Weights of a small GPT-style language model, trained from scratch on English Wikipedia.
Size: width 384, 3 heads of 128, MLP 768 GeGLU, 40M parameters.
Architecture: rotary positions, no biases in attention or MLP, tied embeddings.
MLP neurons of a small language model. Each row is named by its layer, matrix (gate and up: input weights; down: output weights) and neuron, and shows model dimensions 48-303. Each number is 500 + 40 x the weight over its row's rms, rounded and kept within 0 to 999. Numbers have three digits each. A neuron's up and down rows have the sign that makes its largest values positive.
After each neuron's rows, "fires before" lists the tokens most often just after its 100 highest values on Wikipedia text that the model never trained on; "fires after" lists the tokens most often just before its 100 highest values on Wikipedia text that the model never trained on.

L15.gate12:501458469455515538433492515439590491446568515541554557490555460538530558554546495542486517474377579542477500544563553523450447546470456509545526428413558529512464462568444517474488530443531522521488524444565445475460445551460510620502536462548490579577497508491518471527529484502526510498448509439526525515494510461487509520499483470411581514488494497465454441461458488484482505495586546500550530553440461472517364535524438435376541508461447499521502569552522502508492512481448480546458491441508490463476534515461523474552525546482539501489468495471581450441491500484518493505508518595473493581521521484466564463535492538583469445489538483511485476458491513489512521516541519478522411482521492534469480547459498439478497488397459538538451532507448544434527543505525560
L15.up12:553532507445475520483493516574522518555500402526452476521442523485433442441547526482565592547621519502459539430464495509500476422481480532514486483467489450542445488437518465523510414505468488481483502470526470468514520498501424418451458532600486523488466537535477535505446534482537570548497477508513563487482452436477481508521567517488466409459492511491571463561483507456544523484526496513497561517461478506511497505539528591545430455570541468527514520509444491537480499542458484509502461534529528557514457457518531474497472551582459558568505515526480481574583540550558463519513467528495428535482470552449482436445482481469592553504512506485376494497561493524509477527434481518466531492510545470494530559569459427517514567537446520502517517505571485540491461500566526
L15.down12:494447450501499453416477452511509452502430487473433441552543494570497520514456541549460498590523493566442501561411538592437505497458462529497459471441489494503437514529449504437384522529528572530484529444506548444474479524403474504490583469499548416579423423480461433436542470486605387523464516513545502517546502483499537469518510465504496548489506520509504505403552508517484501550573512529463496493528482461551507471490456554512517482508455490473457526484439487491409480487459586562446482418540489518510472524548493461531492511519482502517462491524452485424507530516514531504493509538487403502493528560466520514517523506453546480476497472460506476424493477476538495507481498458524486512527612522514474433487511489491439458476496501482484473547445534533578493511478555
fires before: "|", "\n", "|---|---|", "|---|---|---|"
fires after: " |", " F"

L4.gate36:435494469527494474439492575477513432475570519523503464473477484475524412466511512533476465494511481489575478507542447446520515496483553499506431497518471536534507474499539463557517515533485457511437523540443517502477506513461453441469516474507461459473526520508556497452499474479495500440471522533447561521487505516474556522545492495520492451540521573509529508519474454488552485505524550543448467422518546461476458455476565471534533473508442471493477528527433582540484554444490540507592471480508478608471535541556481498420451483496503462545542548525535503527519490485536541528638463484477442538485483526523548551495527480565494549455472514455469500502529504462567563488541483433466580571489581479428522430531447467426470469495494506485513498496440609454473474457598525
L4.up36:475480488572536486500502457618506540523519502472499488537481515461501502540433562529540578486559509557454497492432562493506539440490575446513483435484535521532554483500419515489450501477484444521500489492500476460485491532531466508509521499559467447493548522512547607509542480538485409422465550532542518512532523529517483493504522435504481515497444494526485542481503479545447473414457603544490487515548465521492517485470560476499525565476503481513514549458559462483527510448469477463485475471521441436471553491484494501526459455569552487497498532551534501448481493557537429409484572527431572478493558431494434490542555568468482489547546429474561462436493603516536484425507475527499442518513528507511470471503505524518431512509500468515520514427431450488420524549480492
L4.down36:500570566480438520463492564450516443474465506574521462510514437549510515483485493509485427543495483483562507518519458449461496525539502506512523597520509521505511495457458497489566472587550447509505521603449474537459512495555488485494487447631518496508470462487472539461478473509517516495485494486495484549503507456428519502507455535492491454520575505486465489532500490508524467565534412438493530493469532500523450493577532543505477507459497525499492479419464562538537526492514518470487470539438561537494472617528455494477493548484449504584503540460484511490542478501531481569491511534537499598485417556541548502563496481560443561481446593526453523524531418524506539523445544517496590564512556473496517558527450466418502496505562500509469482538500584469474466496508545
fires before: " |"
fires after: " |", "–", " in", "|"

L2.gate538:517415485535492462487474485428509511495510472465471550461461528466440478458479484529495499564451470492510527513560477481444406532581490465517510567555504498517468420488486491422489393434476502498519535499543483460456424498507501498482509446484423515494512495436424479482524523552490511469470453493496554420494482462571505594458476536473509501440485470519422527500500403499457504520558466523473479502504531423504469521449436504500554468576535500522498536505445483513503533551468455412545478516480445478497516532478528528486494529509479411563476506517511483457437509512533478586487520537494456481486498459444574521501541449539523456462498541477503514453477569555499502538517529448521523541503476511471558470503516481493506528432428437459539511524481490456519561513523509
L2.up538:532430490497454428466474528463584473584550532540553483512422465512489454460438487479600574557522519477507523515551489443462477520548512404597443579528492501495467531434544514525487476515521543579456445460431490503394466531527469576438496493562478487490491482484524505486540474441561485476444544462467464446390491538504485539452507526497468532529488468507558501536519443527534517486527526441526419512466498462492462525499516484543474518496533567516541507545526457521451444509482501422548463531489477568509466536512538515551533491493414496509484541461588472516509503489561505439517553548504574575528509450533502458464491458452495490444425478477477524478497511528563474561454513489559521539473486493531486512487558497530479477410447461515549476516507500483483539516500521
L2.down538:449578464515558538482497429585504545502509496509461493499511482548494497544531628496577459498521518474483483599465492474473550480415469461419566448544457424548514519485530469544550538552491428482515503502494519524462492466535513450520523490491496514529497488525580500549543493440499478464479496456534513521441538518528493500510520481494432495475486446472546525518541495423504534495414515492533500502512482582640515501479516590448490516520475469420508476520484475463456491535470444444524546513490497529587482492483525472603472438476472547525549519459455468487544499497464582543553537524521536574530527423490471500522488488566504449499527457501490538409539543515564539466533438567514472479521474500533497520480565491496545443467518458499425557495420519518547493439469592
fires before: " |", ";", ".", ")", "ady", ","
fires after: ".", "–", " (", " |"

L15.gate736:515518537522507467503522479485420497408549488480541466486533545467427455491453579539507520505486544469512609546505558503465505502496509426487472540461509474462552524492479537481540460482509504527496434526445508536508572498557529486493506577460499523537519489531425543554540556555547447406483437549515558506464485553478534456446517494479467467450519532432479521498507424488541538490516466585488516439475437468500529507552508520574462450483575525466501483473494486468478533485523553544498521525512509472483505465538507485467494472527533517484535462447456577549518477459437460494476514455584479499471433508537445471535527441525453457511514531505519537475481440474504476496516529487537563528480424520482513556476436534503547642511418540482517532485486495528576466506497488
L15.up736:468393455548525453468496431562453468498513516512498471535458484501576441558478474531531456479510502470452466445460528491555494525515489489629511409465500549505481485529485421519444465571593485459494500546421387455456553537482515461468513508486587527483499525578485451444436510486497443490507571478400507530464556509547536432481497486502492544563531438501547557506457497564482533448498487521453466505537491484520479495438528480473545461514506481486518505537501448552449537514466471465531536459560515485571496468561413542489555478583489557515520435468541538529518434451467485445442569511567477458539577444453519491496491434496397490512505514464444435504480512505493537452421571548539512578493534551501513534463464517531489481467434478527532473509498576544522557492493448
L15.down736:461522467520426497530504537544468427488549483432508515426574496526478571508553553524488433501498458499461486523517477517499501517441528551531554500595477529568464525470512454579525511582449599500447451553451495507406489482474484510482479502490444489513504540448497535509496498547527478512504494460506498537537545538423424420510521460477482499539430491475558472523552461490517465490487523472502447478440496512456452487485572432509486523480507474530452542464501497509424453456423459485433455529482479575555513485465472498489457513454546447468433498414479483547527436495597562483540460594538509461524481446451482501465525471472419513472530509528474476477522546532471539519436517489419479521468483539475537414493520467510514537467484428567523477509440454509498510528535520
fires before: "\n", "|", "|---|---|---|---", "|---|---|---|---|---|---|---|"
fires after: " |", " =", ")"

L7.gate218:511509511412519462508532522530554479519475543427485539466531459489494435465464489510501520454462475601458510478504544471467466463504542457490494513412558482542553490545503480470462452494505468559502504505493474510485589474504551521535485519539470478526506481509474539504501390512481557479552468482488501500519484541496505496461531521541444535476469517520596536520466513413497496519451519564486462499486521541539536480510487435454521574472508466463470589559586518433584504558436497482555587546513521565452523461430467536545460449428614491458523471456463519534505559379511423477516452544579518567503409538499455471544469467423540489545473497525529506526510454468524492531554513528526481589474505496427481502582512498536577513459475535526509485424574462546516507518480552
L7.up218:505498513464515506493588522587490527512406522462526461467541502582414470493508451446521512496547463596539494502501478454490498498498490472479449407491482445570480496541510563427427440556574479458449569415499528497476526489534486446509421468537485511522554486422445463512486556531575450442546432567456450453482548461481471544510444507498485529516442502442492539480534494470474500484514477458465529541448539524496445521470443454475466460530524467492498542455531489554523498495531523457522559503502489545441486508513502505495492508506498566416566491502512464459590496368468437472395526427484484444462422492553457493494491448505591494528531450497547449499500440517523513514550529456491531551498532516462493557525469541586540498531499528486482448431490456467559457474449477
L7.down218:533459509587524491488495479548495516526498537461508491519440475471508558483501531547457528473432514474472539530487448496464495482519528525554537545505547591529462487509538492430519427550442530430480538484466498548494505446564522483499490507410491527434564564537514489418506447502518528522514499463510531522537499516471440461445477535469550536470464503504494493485514483454519569450511542539465491457569460417480474532502482511512475547512492511501528544537507473441445483555551517492387484490477526548448532558554459420462452537424506504466470515498400475500432503538530559469538546541559557521442479527460524459553536496456439459524511490526512506483516452465454444510454495475417535506528471538537494432485468592502494515493512487534408492509471575471540538478539497
fires before: "|", "\n", "-"
fires after: " |", ";"

L13.gate278:534439534522526550435466483447450540468498467485520465477523545520548589509480595515569515538613489495526509502440528547543490566518537510447438463515496409471464461463534524509491551551465497558449506517535496452462460593545535518496504502464537442518486521602538529515476449525502486469477536411489478512450550503536545525485461508464505495501528546534500492571471505500445550542500475459592426444510515506535453572452514493545495506506495483424496474496518547498485475488480545414550501457510463511459504505482495436477582477487535539459467550540453531409427515510551543527489468515457522496520484512466520466420615478484542488463450560547558462525564489481493463471540534528485553484492500571511438453529425477447420478576481458456511486506516500504540479557519455
L13.up278:534517470458527531508497478513515467556573514463476553511464522496485472489445542505501567532544527441505473478508508510530493480492459509517596523555542546487521467478460518618507501512525490501514580436494534516499494518478576467498478508505557559522457490627526419469474480592469492462576527483463511489497505451490452605459432461482457513480478492532524500565533482470464538473513490508531460553500536509488501507493470526515582542480460399463623480501547513485521464536510510516531489439501456507500531482581530486537469499445540560512573421522486535476550489495514504505494490501544477468489443458461436501484427525477498559490566480521555450481468512552497468389540449506538508452429484528541494501411541486452428426483449457518468504500528521502516550516522536
L13.down278:491441466473492503506470542505485490461499529478535550525487506472483525508517503425423474479482536514456468456469488503473464495498499483518459484431482469513538557501509475484432592459440615502565463479562484544485516558486519457531543502479395539483512529504461538480541483482521516464501404550540493480558501510495488464465613518497515492497470466439429509466504459484567501483547469443489469402504449514477459498572543572534499433503528553474454422526534403570531558496504525547499455490530579494490482462542518529529472493574536482475472507508522492491479479431522493490504490485471571490521484505538470504485570453509525469486468496520382494517505510542476518523481494476516530537429574457455480501543505499553526573532507505486597480467456518512459492505495551
fires before: "\n", ",", " the", "|"
fires after: ".", " |", " S", " Event"

L4.gate662:546514495513452452476470484480480530428532499458494507538459534493461544515506475551501501474486474498480520465450551520508463454576540552492522456457455503557517452470540520548506530552511468453424519508492460481538491400430494461506464518537460454498497481512488487525490579496487544562470480575476421500427457493468529489526525486434573517536487510434527574465484482514538481503433544516488494545531455488512474515534462472461476399438510562589563483437448512504429541539434466534462506419488515551453520540483445413518551450533536516483571551536450477426576495528494468539533551548507530544473515466477518494504490519503540434493416460467464449481504486610510458459462437505559425472466482494505526443471486485554538476560526481454530489503496480377467543555515467
L4.up662:537568537492527461469408525548485425518533540516489488542525496488467479486494503583518478425511478485468439489507509406476498478573479477527586503408475571568539508489581558535480519537507495497459503492544494458478442445510492505471511444530493439480531511547461477509490567496487503600452521512491485520467459525412576469517546485437552516522487519477549590449512472555481537448496536535505549539519536508552506585567514536448512523480531518570449467473520530472406455532438453466549474505530517551461448523469479451519525512559550487508560529516516471486471523506537417523519523540490437475501487473471471533576523485502513475522431415497490475455479520588484392421503517478518457573444516487473448447464514502531572476544502526522469501475491509464421499474515518
L4.down662:466467537471508493467440589467503500440556479519503446487499486500460536528533529527499474479458542432495358591526490511497494492536511458441508452441450485445483488474517481470512526465519525469508503536548505610546449460517563491479471521544491527531487507546545525531501445538477485515528456563430505555476521495470550427465490512482530441464540459437468539488581493535473489507465580496436507428492488473610491558506530462483528442498524454560516500458517477506484498457461566504505457532460547567494470540528469435544572533498516484560530479523494534512497541529504448558534553465445505539427478472442508454515407539463468499524459474431498455487553517552478502463477470483494446529561506529543451516490426499467506489510425467465481515486549579605534498514481573
fires before: " |", ".", "°", ",", "-"
fires after: " |", "N", "|", ":"

L7.gate589:571503504479512474513509517522404422505506572528467410433480419471556501516510480466457555520533449467471476491491463526471487490476556490506505548455502463458519449505505496420550516422513492467453531470548511500465425495459468563519456421545443476510453485529475496552484532525597536493485442543524430411564531523529504498484569550490484383507554529479487469438486468510567497498499482564459470546548465467541444516498487497469398479494516525498483532503466467481499485421476553431498531499526495513499497491488538468491581432528448575511497474500542447421505511505493575478513540492565429507543485483509514504517514552539537444466482454551543481459532457492490507468501520474510547537466460532552424452574542473461532583502529516536529508476549539507481533514427494
L7.up589:539487486488529509536567549477498483500478518503463457453464558448522511482497493471534515485519503482504519547554486461473475477487551483589506480541472508532592544468460485560526459467498496480455487444458555521463429495457549544417542537518542540421492448429512509457427474468568536495459502504542520468545498534517493524570452496493505460426507567567526471475458400473557466445575525526537476477550505477564431557541422532494502474511538542490417490529560544505455485501461476525492528462410561479406521480486480534579534435548500474426488529492535470503493476558544533467577485475464475412540441497486481527501486532440570548478486523523479487499549543578436561476507552463466492557623523509489441603530567525524466511514564531536517551509497542442549516549532465
L7.down589:538524470503473569416505536424471443497444495551483504527520496552481622520542596522528458523485395538489510502523471541521499449490447475474565592528549494512495535507474576533487526533504490485479492495462520546494517470515444508493459515502521471473454425473505499544554508496457480538490503544563470507435476480455491427584437554465532480481512497408477488523455470511485463499473475515535550526524589544489479526447522541473528544485515447481480479489526506531516529537501515471542496580478462519524501528539467500477526569603508503505551557550496476455524491437488476572545504534436465486545461444425555545491486482516399490470533481529562455528521496444400455497436502542432505463496500557504590452556496548494445427552464525482514526449452499445553507546563502
fires before: " |"
fires after: " |", ":", " Pe"

L5.gate251:476530525561517495479536477522551497472457537537467467450400444466523407487544480484511473449495512560460468522502545456530528527515502492547570437517509444476471485462552386492502559494521469514463470526471476551500453517523504444494428455517527429513583511482488543514494514508500569522491474503536519552517568522454514501431491577501603556526515493525512449509439488468525517503485560521531506498519543482478521488484481552559478470478505441506555475517479521436490485506491522435557514486545484512526516494425503483491511531613492460511503503534508444477540503570536479480495483482550429496571544474533436521572502518510535521539428573510490431418442553482493531558523413485503481564505494548548466546462502542504512432602511550494457527533470469532510435543547551
L5.up251:497525507501441525417486495523508464561472545484483565479449519484528468452436520534486489440486531516454491518458570513517521483474508546567556484453558438569539487487512438454437536525491476466507504501508466479493487463495501506455452454483532550530465517482506524541473491526438558509553481539561513508448588462469478499447438498484627559519559514581462505503457422481577431575511472487489467503458502487576494481552552560455492503491533464441438458528444537496449548464511475468543545496573507493500469514457565495484492492558556489476441492474490542464499508547554433502508532478499481484512552476531431523518489516542513497535440464445458454492491483573472512488447382441487474549545568503564418541516500539450497493584438510553488452468426485477476491539484558
L5.down251:543451559531518453477473499529559477429534515572582401468492476562527512568497434528456508435463506498497437486407413478429488502496447522565510493458453496495505494514533523520606501476552492544510466553430514486451410455522490466551450511462422486486542502483495468552424540494472501516463420500406498492495559512514483461462467556454526465580467535535502454519499572484542444574471532544530513514490433504471496502510480432467572541463469478526492497469526606488540461488541515455522479516567485529516488467539469441474526546535492460520522466521504509517565499535475467549480514530524483492450505525552491535529494521521532553510429548489497496456486524448519534544486509538513529524515529454542543473445507512472510457563543477461506445535460452551520405474517474
fires before: " |", ".", ",", ";", " ("
fires after: " |", " 11", " 10", " 12", " 13"

L7.gate252:551510532469461492467517458529501463485542488521578465492462516504498565561473478527441491497485475527503541578499514460440480496544488429534457555531510522519501480520499510457505514455489521439497527467560498485450432561481557473468591492415474545473487533494423430539517512538517482506476516501485488475496485506445553519559507520500425449547506497564565556482511517525564484429532431544461533444448529500490477539594461457582490469468439552490446499481505594510523427585570491501390541495525543481533442487543545544516562448566544515469501516479486513555513530488475517452502567458537499521436458501487481535475603483530542534499485480551464425489528524510523496372488441543498514445522487520489481545523564527442519526541544601554539486460562458480486519510515531
L7.up252:526488490441491504555541502527529455511541512573570465527489557479529587562475446534571391473459550479476543563517507502418493493483571520561525468507548513503495444551477507470435462420513541513527487513541445529481505537470521472512532579454492530489400524475468524515470494585545464513492473469520527587468469473456490523534532489520495418506481523505503486482410540468529540505493454502539502447428485524508507502604523460486578477493504432537431419530459535479514446535523569420404460514544482481512546511495500534462582527522482501475479504503456509519511514492487519490497514457538538511410534472497527476524591494502547500487452513499453431493515496548513472431550526490487472520488501448432561504468564531500469590477452586573491507468514519499480556465477553
L7.down252:510404483483512498500498558519471592458503526535544401435452479543460472483494468441526448496494531519569464530519465565474509440483533464473526497509509540516516527497483548473535537451553454574440465537425511566436477427567513493488467505498521507550457447545480482522480491469575463552559509568534509488440502485536553541489481493425477524464481511495522458563548491516604483488459497514497528484441470439426464519516563533498481530469501518441505453450497507490519478470489490505424436578554511499466562561535524441480504464539465514471475486560482448516594440535465534497456445443471485586436484524493477501473523523496457547472454555567536530420451497469488543495566476538469555545572486446499534451500486530521488507514496522459413484502470489420492540536486516
fires before: " |", "ing", "N", "e", "\n"
fires after: " |", " —;"

L5.gate149:462491521392500416539472529565522542513517479574501433418535500468537485511451556470592503475445514490534504490472484494437462500494540441529528489471481492546465554579489504537434442461521482573547537571491488549482462526490449515518438481503471480505479459503552572487450520524511519451522511540452479451496467461486465541569500505513414563472462534414493492550529527480537477518490489507529469511501514521470538531488567534572465511514492424481553535492566553469576507516461489477543482471573492383488536561523466557572415499545448551524470519497505478452512543492483410505512478526493457517497542478590485451493516546482514576519471508473464443458471502522451518484501488491456474581542532473514467450534537427502492487581465495579535522564459552559448505494497534
L5.up149:499517601396496457480500548563511530429469463505445494513542486482510555534432477504514463537499444512488494485468496525466513527564512547479497538442525499547472564575454492518519461447522480568497507549488505505455478518504514492464430520527444531496558471486487582486418565484521503450456499535444486491472436503480477593546523494597460487497507537504535483564610513463529513507493552533473526508549504511477526485464563482497475494485557402502512492459565543461517482495523530477499475460621559459424481576492504493536476531569521534547470579409444549468544494473463469468487516442516463534480474524546474480484481459510484602476453498503479459498519538562477487480493536473483517546560567525499493503524517522496496498567505519545519533579469563549440529478476504
L5.down149:431484460525467480469455603486539460459481571514529378488482539491526553527443430535495489491502490476540513483425410491484442477446465516494493496569542564540512508554520532439477494537526499494520521543490481534471451519579469388485431510530441476515428500461564453512519500484556506487452457461438451488471479431520476457468478479525525502549517440473490450564511552492508502513551473460531527524488503444493431491488477526530511521517458500489506532493495492506520563487478564502472520536528487547482524552486550530464432496499410483537512570514513541473531467488549324483472552451572537508480441433520503488509485458453411519520493518507532495485531569520516487498472584528599516552479509501440487441485555509576468490540462514548482503541450440509514511559511588
fires before: " |", ");", ".", ")", ",", "%"
fires after: " |", " (", "–", ".", ","

L4.gate324:546495450533489507438507504529515451536547452479450486534511474451473520409468455529536511511497525472522441446523516519473449418494513525438534458523495440451551495470465442458483534522495492515583516480500494444463496453510524413537443530545477436471487496559504512494540418536519518514470501488510503544513455490497530472496507490505513430458476524464466538537544538564536510430547502484541455482506456477460471518564504533564529458528417614519488589427476559486529511494467578518515540505548409546396538474541486481524517493472473518503535553468527501517474447546575515536561436518553514493480523499542532531477501559505461452446432483414480492568532525559451497542480504585493489479445516481469537502501486504468503524483490533499513573438447548528476487534479555
L4.up324:510501508427475557539427491543504513519513454509499534484534500471520475515532520469509458466481457442450453526462480490490545445484474476478472481489558523508533458540498474479467555488514558531492510475471520548476483502526540574457479530489510485473557542550466573558452549510514439414455480510616467378500511493469585501512513428486432508540503533547510519466505477451491554481487537516536451436533435475489534509485479489450516476614471498472497550503470464519472531464492426549504463497512574459462494523504445550466519410577487539500473452492484447503478450443498516500489507519558432463515507510489425421488543502460468574533556516452522514514483520496487438461513453496461530423501509426494448509482573515467488454523453486493522539489421462610518490537440456
L4.down324:441497462557407456503507460422524532492511473447443493540484491482519525474536462611465478497524540429544460507511508542491378522488544484585586548559528477525466484556501553480516530507568489524528486513507558504474464452505449446447483455564465446470479506525554436504490488528436565467510481482476465552503547526477448489549464482489466445516435531482478514545496555549386497495494485520401492548531557487463466577468539549568465432453504576567471523483485448472503564463477602492467462443451436504496459486502532484447491478464431472523490524529513554449462463556539488512547476463522480489495540409505569485507533573499458453444508527491497451529592540496512532519456496492490500513471483470460462464521542608537475561461435530527447515514438559537482434478498528
fires before: " |", " -", "),", ")", "."
fires after: "–", " (", " +", " −"

L15.gate518:559483466535484552546533614462530494423485478507540492482508519525513523515541505514501489481549510460561451575516478505429505516519437483474573493536524459436522458442466584464469530428563511549421492454525456487543466498542510507551513515551558521501525462429525525474557511457476573464519505551535411509500549522475557568533450477461472442526427580545458433461547495486466378509549491524491504480433465539522447513561512468453545548491506504497473599571496516399563492522445530462531509462470539456587553523503474532495487558497521427488508464552485503488491436532492453464550461538482501466486469507510507510550511544474524498494501482516494522498475458504452517489508558518499495531588521467369429534580481477513541562484514497471473461481485527487548517448530536
L15.up518:466502484431497472516464509552519449456510505480541511520533519529583519481561474486515488464448504477505484500510509522503463518440544455485507489486532436411536474484535397493543492463462485552491455446527487453519494511569418470557427490494552513520579519587433555484531569539448559466471499510524475633507583487495470525489480499444522526507455531508527503477557446496508449503489479516476532507490445478382483504528533504540586585532476548547536592480475491477536440430484539512496563467543517545524451494460513505463508460498435501482511487499498489501516546512466513512500489464531456461493484518483473523520492525508552432507455529507536454432464463504404560571500542516510445482530499467506489577555467442499528537535512488545467472485497529500544496511498502
L15.down518:504521465432481528521543578495517437464465484512432430501513485409463512485442550483498516489522500513591423490521528518562473500508533518474460458543551464519527429485449537503493523441472469547499512492493515542442492576482498518553456552479477509524451550488511463517514518481438532500512489504494478566452535496505551495519466461440426453522507536476495472469554542521519449501544486493547501489472520604577508508514495536409530511502519418512485536521534511474527513553467566486499604494435541512538564484492535575472496526442514541507464491556497537520482525469526481481520496529528527509530493519486528491541494579508538503512463564532519527492539541470484466554508602502453450483492526433367496526580526476528476506490412417461509489453536489533505519542546536
fires before: "\n", "==", "The", "==="
fires after: "\n", "eption"

L21.gate81:502562498465492474495450561516502484482555468484492456442550475532533477532491489497519493435512460413494445520501480544548525485449526614457448550514487408448506523528554506507527498448492551572488427428510506564447476515501515473525406459552448504535542475480504457436494522565493518481513545513570476594495500554550504488521467468421505475555505524511566522479543517488484478568549475504512541578391482463480501438582538479459551573497475519462506560478444501462515526481428523468537521488497516508520520434503468486512515458413459514476460492574523519499465424505496476492478521570456481497483469512554488521595491508460526543516518463485503490562463494446484458441490519516486517463557520387411462546500489445538450504555433492502494461476448540599485499543559517
L21.up81:499516547492426532491471523520512474483529516443448449433488505510492465524524542509542509469510533512527467491515444562475422546539583542515517528540530437457530538504518404565519491442506453538469509456436483502535483501533436537591485530466499508463466466501478510441536536520435438551501459528527458517505595438521457573519413515504507419488401540511487485508528518492502483493508434487506493479488426557459436514441508490539460534518550549507443580536478470499492522478460518491540482502489587518549523482538477527485459477521474508520458495471489525490481438511518559468479521421494542520468476491507521475500475517531533540482483561471531467524515385431505507536511596572478514475567511453389442514509524486462435502523506526589517475509552490454517546428502504
L21.down81:520512511494571501466564456551482453532446501516501536514473510515494542510474495490541522533546492507481523530492486492506553512497476474512538477459480529571468536574508531490447513522482530454467536573509507501501537474454485483482546483483461529503488493476528448544461478495562546472508503492492540438467500542464473472498527501533482509479539493482479515517530483516512523526453516516516497521561499465478516507469495504532474459477521472514516451503508561527467485531555497531521472531541476450534516514447474460504483495471539534475488451506529557502508482522510516562485475473496481526497500508501471534453464463478507466459535503483449520486550584503534467518510466457506536614461475533578515477471506485478522501464494518521559478552471498518443440489487454
fires before: "==", "\n", "The", "==="
fires after: "\n", "eption"

L9.gate410:514490541466528513543525572559475533542529416507503513517519525503476440555473491502444527510574552478468482493497510475494503502504589495461481549532543560515576501532560435517511468551500500520493477543529525537499443567527488510504422477456547546499482511494518501484581502501550485475480523443489400538483483554509550485513523438506506531558500550519549444485503520508465461430424542571540520484467481528524429552464523511526502463516509540532524536486522496531642507485464430515528521516497585450527511546449474502473485505483497457449494472483462527421531507474577513384469518449499445574531492554493517447519552527466572499504514568522477484518599477526463504458511464495464470558548472536456499467537548578492527520511585522575542475464457474483490418470532514
L9.up410:485504507459493404455504564486511520522539505569509421454496520550465506509395518563502498543532446547470452506509537486463554484511519402544459557497515508521506505506516498475551453467482439500555492514472538563445486508513434478524472475513507494564499476489481447475502514499486484472479457506483506561455564489524578527586479451477459493514414471554524445571456439486500468562515462512503509524501513463503439461540491514500481369487531477489475478469423517500560507470459524489528470483477472487484485538376505508481539476469460570625483503427516536418578446536477511528487495499566468561541495487533466524550499567536495524538477420580532534461517512543459550482539524468496471557535556548504507510492517486484528554490540545495570465407492547545452489586510535
L9.down410:561501521477549503461481467482566388539457515512556492549463488537473506496437500531505522487523473442485514566433450553443497462490492532550482478485523542523520528534507496451494520555575567509505447561486469523482475443573545404546489425524470469602474499491547436528532540463556491531452477369485580491531500517546505562506539539485445436439463515584476545500447470505570505509499448474462411466545627468466478518481498524538519478488570575512506504544425511477491536470458536504508515480543448515469479510468518537532486493498440470544516504488553518482492504478557447490449549480511457415527526466462452475508429456529493490533402537558516517501447445469439510481467532528441496520443471539481488560508570458534496475510543538464505469468509482452539531483511416
fires before: " |", "\n", ".", "″", "′", ":"
fires after: ":", " |", "′", "°", " T"

L16.gate426:455545499540399489529506510515463435466477447489535519525425484460457502460506487453435504468534475476425474448492499522580488459508566486488485448440515489545507554461570453512462527486483553434521457474508489486536531536507459406401488513513426433519485480483524591515533534582494463440508486537434476470559521506534532520453422518459499509492486514462500553433468437584484546423559506468423477526511502531528515473508445511540540501501456529505474560480524460547499517463481528538556486543434472503465548519502501596457446475491500498449546541556513573446473514434508475546516505457468540531494536473541494407492516569493446537521506475509573509489538514453483529428529502531538472462526496480486486514533574454518540493563476564542546465503459484444437552566477499
L16.up426:515507485480475541454464539476527539453526535431495555513488458505480489489514510476490426481514502449474496414488479522507527521525536484426472489465463528500534518483530537486440523579548548533490438443465542581409524559501466451498518469489487476513529426481475538522512438505410488486474464447481458431550484567595578551582515495513545488502481602466482550513540457514497443456529481485509529548553494554501544458461519544562436514576480532567445497456448541515541533546487509470535474571480570424473458557552456491499494476567496437537435460528537516504472444539482496408498528503461552585612459443486436488563508502469514457598478440490505536440509456524482508461548545526517501514544507471475554459566523484521516482531465519533500541464474444482527477447504500
L16.down426:498442458535530560510495514408430469485459516518516563504466521482576477451442493468555540463505537512506568513574444479509552446549511542527511441479494508470497434506515582493523448443442463460468494532548450461509564506492537511456592483525467477507446450470485513489482518528524514509483464500495528583504421494476504465552522506568592516537509517513497505453443481459400595551478441466514441567529506445534435515477514515480503491539560496493512452464472454513523500519488550483516539522458414485557540510552528504442510508487452576433459586520425485513540509507488532511443505533539503523468527546467478434465515529499484463509509541498460494507466520488482494560500461532444464505532445427517531531507488494483516463493538471511475541485474472550505540450476484
fires before: " -", " |", ",", " to", " season"
fires after: "–", " from", " In", " the"